MLP neurons of a small language model. Each row is named by its layer, matrix (gate and up: input weights; down: output weights) and neuron, and shows model dimensions 128-255. Each number is 128 + 32 x the weight over its row's rms, rounded and kept within 0 to 255. A neuron's up and down rows have the sign that makes its largest values positive.
Before each neuron's rows, "fires before" lists the tokens most often just after its 100 highest values on Wikipedia text that the model never trained on.

fires before: "-"
L7.gate133 [142 106 105 107 114 131 134 110 161 101  83 153 161 149 163 140  80 110 166 127 114 115 127 154 109 126 178 131 106  42  99 136 182 162 157  83 166 102 144 141 101 113 133 202 155  77 108 107  93 110  90 161 126 156 142 148  91 144 126 109 131 150  72 160 112 107 130 164 164 160 109  94  90  45 151  90  89 123 155 149 145  73 146  86 147  78 142 143 132 113 120 182  98 126 137 160 144 153 154 202 140 170 171 134 106  93 227 172  81 137 155 172 122  80 134 169 125  82 129 163 111 143 109  88 131 168 142 140]
L7.up133 [150 123 132 149  83 171 131 151 109 118 129 125 164 121 104 141 182 109 170 111 134 126 128  71  78 152 108 123 148 144 144 108 129 112 149 161 152 159  83 167 151 185  83 105 162 175 183 122 109 138 150  96 146 152 178 166  98 118  93  96 140 108  79 129 186 153  79 149  54  93 121 160 118 161 136 115  56 153 141 127 111 220 126 123  56  94 154  86 185 144 143 143 123 160 126 102 156  72 130  93 161 139 103 153  76 171 115 101 111  75 138 116  89 168 112 190 129 135 114 106  90 117 170  64  51 154 103  65]
L7.down133 [118  99 103 155 106 112 110  76 145 105 162 131 132 134  94 101 133 125  92 152 127 120 196 147 105 149 122  92  85 117 201 103  75  59 110 154  98 182 136 141 130 146  97  86 102 138 153 113 139  92 177  92 136  90 138 134 128  88 144 149 147  70 158 137 124 171  93 143  84 109 138 173 132 199 165 164 114 163 171 125 106  82 106 100 149 176 154 106  79 145 123 123  63 142 179 101  95 123 111 128  75 139   0 139 161 138 125 156 114  92 206 165 111 150 150 143 100 151 146 105 134 102 122 122 114 129 167 168]

fires before: " |", ",", " to", " for", " the"
L7.gate75 [182 139 118 132 195 122 140 142 137 165 104 165  83 125 102 151 171  67 122 102 135 131 121 100  80 126 165  98 192 150 101 160 136 161  75  85 114  87 103  94 149  81  92 123  98 129 137 189 138  86 137 145 165 133 150 101 115 104 154  96 123 167 115 141 132 149 122 101 144 180 157 149 125 148 187 118 112 156 107 116 117 131 112 133 160 104 155  92 173 157 179 155 120 102 148 164  56 155  96 141 163 177 135 102 140 141 120 189 138 129 167 136 126  85 109 148 122 167 160  88 139 135 108 139 166  94 104 121]
L7.up75 [121 163  94 185 150 121 121 145 137  93 125 146 160 152  85 149 109 103  68 111 152 104 164 173 137 106 156 170 105 155 125 144 139  78 149 134 162 116 153 145 129  55 120  95 173  98 175 173 136 128 152 178 130 142 105  80  82 105  98 129 142 131 154  82 118 140 112 168  73 148 134 138 120 219 131 141 129 138  85 122 118 104 173 162 127  71  74 101 175 165 143  79 134 126 138 147 126 119 182 127 114 132 102 174 108 170 119 143 169 107 139  81 134 132 124  57  83  89 132 151 210 130 130 208  90  87 157 188]
L7.down75 [142 158 166 143 147 119 115 142 161  90  55  92  96 105 104 129 125  70 123  93 110  96 151 103 142 107 149 126 124 147 101 125 183  52 153  98 113 121 125 145 205  94  78 114 101 167  76 146 145 129 137 130 172 137 149  96 166 181 112 166 129 172 119  86 153 104 105 189  81 101 132 138 147 121 144 134 138 118  94 112 119  67 158 165 152 153 138 115  93 142 150  68 198 142  92 159 121  94 136 138  93 118 136 124 130 103 129  95 145 127 111 158  93 186  71 108 107 144 136 141 173 171 121 105  89 148  98 152]

fires before: "-"
L4.gate62 [125  91 163 137 100 134 144 137 214 146 161 104 107 140  99 159 142 147 135 136 142  83 109 100  80 106 134 120  59 150 109 124 134 110 107 144 123 133 144 166 163 119 142 131 117 127 132 130 135 144  44 101  94  92 105 119 103 152 115 119  70 189 126 104 175  80 111 156  93 144 124 176 144 139 161  99 157 165  98 121 111  89  74 162 107 152  96  39 125 137 103 171  95 138 128 128 183 138 145 113 110 130 206 177 125 115 165 158  61  88 110 102 153 121 172 141 109 162  84 116 127 181 139 125  94 119 108  77]
L4.up62 [111 124 132 141  54 107 140 141 115 167 133  70  76 125 129  69 141 116 130 162 151 175  69 143  70 104 145  88 138 122 115 135 179 135 122 179  96 188 110 114 122 128 107 172 161 129 161 173  93 125  89  18 141 102 122 101 114  90 138  86  99 186 116 107 116 139  79 174 148 132  71 105 131 102 180  99 126 146  93  35 120 120 113 154 132 122 151 127 115 131  98 139  53 134  86 131  81 174 116  82 136 147 158  85 200 162 155  86 125 191 184 114 140 184 166  86 104 131  89 146 117 139 124  96 131  68 139 102]
L4.down62 [133 183 102 125  68 139 119 110 171 137 146  92  70 122 106 128 126  94  99 153  95 161 173 121  87 116 128 103 146 133 127 105 132 143  89 133 100 158 108 120 107 133  77 143 179 172 168 154  90 109 127  91 151 104 143 141  92 118 139 107  70 142  81 111 156  65  92 103 154 132  88 137 107  98 179 151 100 162 133  93 171 127 103 183 119 123 127 161 124 152 104 132 125 160 107 153 121 126  86  99 177 117  54 127 216  94 153 132 146 132 156  84 167 151 190 145 121 119 101 150 154 160 113 178 134  80 144 105]

fires before: "=", "\n\n"
L7.gate562 [111 153 144 113 132  91 179 116 129 118 123 160 170 114 156  98 157 171  87 121  95 146 151 143 151 125 181  98  31 167 136 138 129 168 105 105 163 158 193 115  58  92  71 121 143 130 156  98 130 127 118 140 113 153  62 155 130 128  59  89 179  98 158 125  76 124 172 127 114 117 135  93  73 134  99  52 141 121 121 138 124 113  94  88 146  93 105 176 179 138 135 163 107 144  93 140 141 133 145 161 144 175 159 134 133 157  84  89  69 196 135 166 167 122 129 140 142 157 118 106 127 159  64 206 133 109 162 138]
L7.up562 [105 124 110  98 134  93  99 111 105 143 136 126 162 136 128 190 133 148 114 169 186 115 136 119 135 139  45 105 139 144 153 138  85 145 141 145 154  99 160 126 131 132 105 118 113 106 128  99 156 136 109 152  83 223 114  58 129 123 182  93 163 116 200 119  77 106  94 155 103  97 122 174 102 129 110  66 166 153 145  98 139 132 144  95 134 146 123 144 111  88 168 151 146 160 112 121 153 104 184 128 169 149 174  75 121 107  96  92 139 132 139 129 185 128 118  74 124 111 116 134 101 162 161 104 125 161 170 143]
L7.down562 [131 128 119 141  53  93 138 128 144  89 178 123 104 113  84  96 150 136 121 126 145 137  55 134 165 140 125 146  92 132  66 140 150 134 120 139 162  55 139 124  14 166 156 111 127  96 127 146 134  92 139 154 104 142  71 121 154  88 146 131 106 139 149 162  76 169  95  92 111  70 184 161 149  90  73 167 118 108 157 150 136  82  89 126  71  43  94 116 162 165 156 147 121 107 108 143  57  82 190 190 116 124 226 154 121 142 191 144 149 171  79 142 153 165  89 118 145  94 153 111 112 143 104 150 106 137 149 131]

fires before: "|", " |", " Candidate", "="
L5.gate385 [103 124 151 119 177 102 141 161 101 119 166 142 105  95 102 209 110 127  96  66 125 113 142  88 174  80 160 138 156 104 134  86 133 149 152 166 168 161 215  82 173  53 123 118  96 133 174 166 124  66 139 161 135 106 109 142 111 132 117 196 131 150 160 200  99 135 150 142 133 114 116 131  73  77 146 135 157 144 106 133  94 155 104 119 119 177 146 133 114 134  49 129 101 142  94 111 136 179 182 133 143 148 202 185 150 194 134  98 178 119 148 124 111 106 118 133 135 134 126 174  82 126 135  93 111 139 113  97]
L5.up385 [141 175  75 121 169  95  87 186  64 117 134 128  81 168 102 110 137 163 130 158  85 116 136  95 179 118 121 157 120 119 149 125  52 143 163  89 161 105  97 167 124  85 120  97 149 188 112 139  87 127 182 131 100 164 143 141 165 149 124 122 137 113 140 104 125  28  88 137 104 141 118 157 103 118  65 136 115  96 119  84 104  88  91 103 127 105 103 147 130 139  80 165  68 113 122 152 129 182 175  99 141  72 165 120 131 170 103 126 114  94 179 119 139 165 116 125 129 128 133 157 106 180 134 129 139 148  71 130]
L5.down385 [136 118 165 103 144  23 152 197 113 149 155 111 131 119 117 125 164 150 116  84 137  72 199 161 137  88 152 164 110 138 111 113 104 148 128 148 169 127 137 107  93  82 145 106 123  66 116 159 124 136 137 127 149 157  53 157 158 141 150 158 125 135 120 137 127 126 142 159  73  94 158 158 101  57  88 125 135 120 109 102  89  76  76  63  99 190 130 165 116 140 115 112 152  96  79 155  74 177 143 173 123 152 189  87 161 120 132 146 127  98  92 164 127 122 128 133  38 128 138 145  65 136 113 144 150 148 161 115]

fires before: " |", ".", ",", "–"
L2.gate624 [166 160 115 150 124 121 127 141 141 119 164 164  82  99  84  95 100 155 146  82 103 129 106 147 121  87 172 120 108 146 121 137 109 127 120 101  96 128 125 166 110  85 137 179 151 162  90 143  91 123 115 143  87 193 110 102 166 136  94 107 113  98 147  67 101 158 176 176  93 162 104  84 140 121 142 174 119 130 112 127  49 134 156  71 166 166 150 113 130 140 186  93 135 107 166 148 133 136 172 151 150 106 118 146  93 108 170 134 170  90 152 200 217 162 125 219 123 130 125 120 112 106 122  99 105 133 140 197]
L2.up624 [145 143 153 141  89 142 141 134 138  99 124 138  98 118 109 160 117 168 112 138 146 166 141 150 133 153 148 105 115 175 145  95 141  93  93  72 122  98 140 169 120  93 111  87 107 179 202 146 157  85 149 165  99 213 125 115 156 157 103 159 177 164  79 107  77  95 134 157 114 140 119  56 126 130 132 144 168 136  83 118  97 100 151 102 181 171 141 110 184  63 163  70 122  94 120 132 123 101 134 146 120 129 140 120 113 124  90 196 152  80 152 179 148 186 117 142 158 120 116 149 107 110 149 137  89 117 197 189]
L2.down624 [153 100 175 141 130 184 179 140 135 107 161 145 143 127 117  95 108 141  98 161 120 115 136 138 176  86 123 161 178  78 156 103 185  76 119 122 111 105 158 142 129 127 158 148  52 166  95  96 117 116 166 128 112 121 175 175  63 177 149 134 140 103 135 147 106 176  97 128 163 103 114 116 108  87 142 141 134 118 115 165 142 118 145  92 154 119  60  88 113  42 168  54 145 109  91 171 101  80 136 169 156 118 143 135 130 127  73 172  56 145 143  80  75 167 134 159 149 154 130 172 116 146  88 168 148 168 177 146]

fires before: "on", "ve", "ons", "ona", "se"
L7.gate117 [ 84 142  81 156 128 107 138 112 116 192  71  29 109 170 140 144 113  98 148  68  98 129 100 157 125 106 163  96  89  57 123 126 132 114 137 116 131 137 191 181  75 155 151 162  90 133 134 175 131  79  95 129 152 133  85  97  76 139 115 116 150 142 102 126 107  92 151 139 125 106 120 127 158 115 144 165  89 188 129 170 124 138 171 178 151  97 102 161 111  86 140  98 126 115 171 135 225 147  99 165 135 151 150 101 131 126 156 141 139 198 154  90 135 118 119 134 127 200 154 187 160  99  92  87 136 127 153 178]
L7.up117 [139 171 162  70 131 112 111  80 135 102 141 101 127 196 136 119 156 161  95 127 164 183 146  97 160 135 139 116 147 166 162 122 155  60 104  88 181 155 178 115 164 122 155 109 168 122  78  95 111  91 130  90 108 119 148 164 133 141 130 116 104  37 146  83 164 143 154 103  81 137 129 203 137  87 136 146 180 122 149 147 160 103  81 127 121 160 134 173 182 112 107 155 154 119 118 100  94 126 143  54 178 101 135 197 144 183 168 109 144 125 132 130 167 133 138 152 114 161  96 146 173 125 127  41 180 165 142 110]
L7.down117 [118 152 143 134 171 180 152  88 123 127 126  76 168 126  93 145 149 185 114 160 150 134 146 158 128 160 110 106 119 135 141 124  89 140  70 143  92 101 159 129 139  75 157 102 128  92 224 122 110 157 174 145  93 158 140 109 106 129 102 109 141 123  54 105  80 184 117 122 139  93  94 134 102 124 100  99  52  80  81 170 109  72  74 125 174 138 144 197 132 111 104 158  95  94  97 118 121 140 130  92 126  89 133 152  95 207 160 184 145 164 130 101 116 192 120 139  75  85 143 181 127 145 131 134 176 129 178 126]

fires before: "=", "\n", "\n\n"
L5.gate196 [141 179 138 104 133 164 117 126 124 127  81 151 148 101 134 162 124 183 124 139 127 179 157 115 128 151 106 142 120 163 158 150 127 141  82 152 144  93 185 142 114 127 120 162 112 141 213  80  83 117 218 105 102 194 147 134 161 152  89 114 138 142 106 145  90 106  96 147 107  88  93 191 118  67 157 120  72 126 154 124 123  93 109 128  92 116 104 113 149  64  84 126 139 172 135 159 127 103  90 113 115 123 174 112 113 131 103 120 142 191 101 110 101  71  92  85  77 128 166 153 138 103  96 134 140 159 126 136]
L5.up196 [146 113 108 112 157 105 167 142 148  64 157 128 151 173 149 119  49 126 138  76 125 142 152  49 158 112 124 108 181  71 165  42 109 123 141 123  88 127 186 101 170  89  94  78 123 133 111 105  93 134 112 149  86 153 125 128 154 161 150  80 156 157 141 130 125 170 111 109 152 149 140 115  84 130 113 153 149 175 155 213 109 175 117 162 131 106 121 134 121 142  88 102  88 118 119 176 192 173 177 118 144 131 121 127  89  80 127  90 140 171 129 123 109 105 132 131  90  67 174 121 129 163 157 115 100 102 118 177]
L5.down196 [147 126 156  88  63 134  96 129 166  74 111 110 157 108 126 178  90 166  89 127 158 162 118 168 103 122 147  99 121 132 120 101 128 103 140 161 128 180  95 136 111 179 190 141 117  79 133 172 110 104 122 143 108  68  89 150  70 168  91 142 128 114 170 162  96 133 141  89 115 131 114 155 178 170 136  67 164 100 147 114 102  83  96  70  55 136 123 141 100 186 163 153 141 128 123 119 150  98 115 194 157 132 131 107 147 136 155 120 131 117 152 146  96 102 110 117 166  79 142 140 143 149  81 155 107 146 124 161]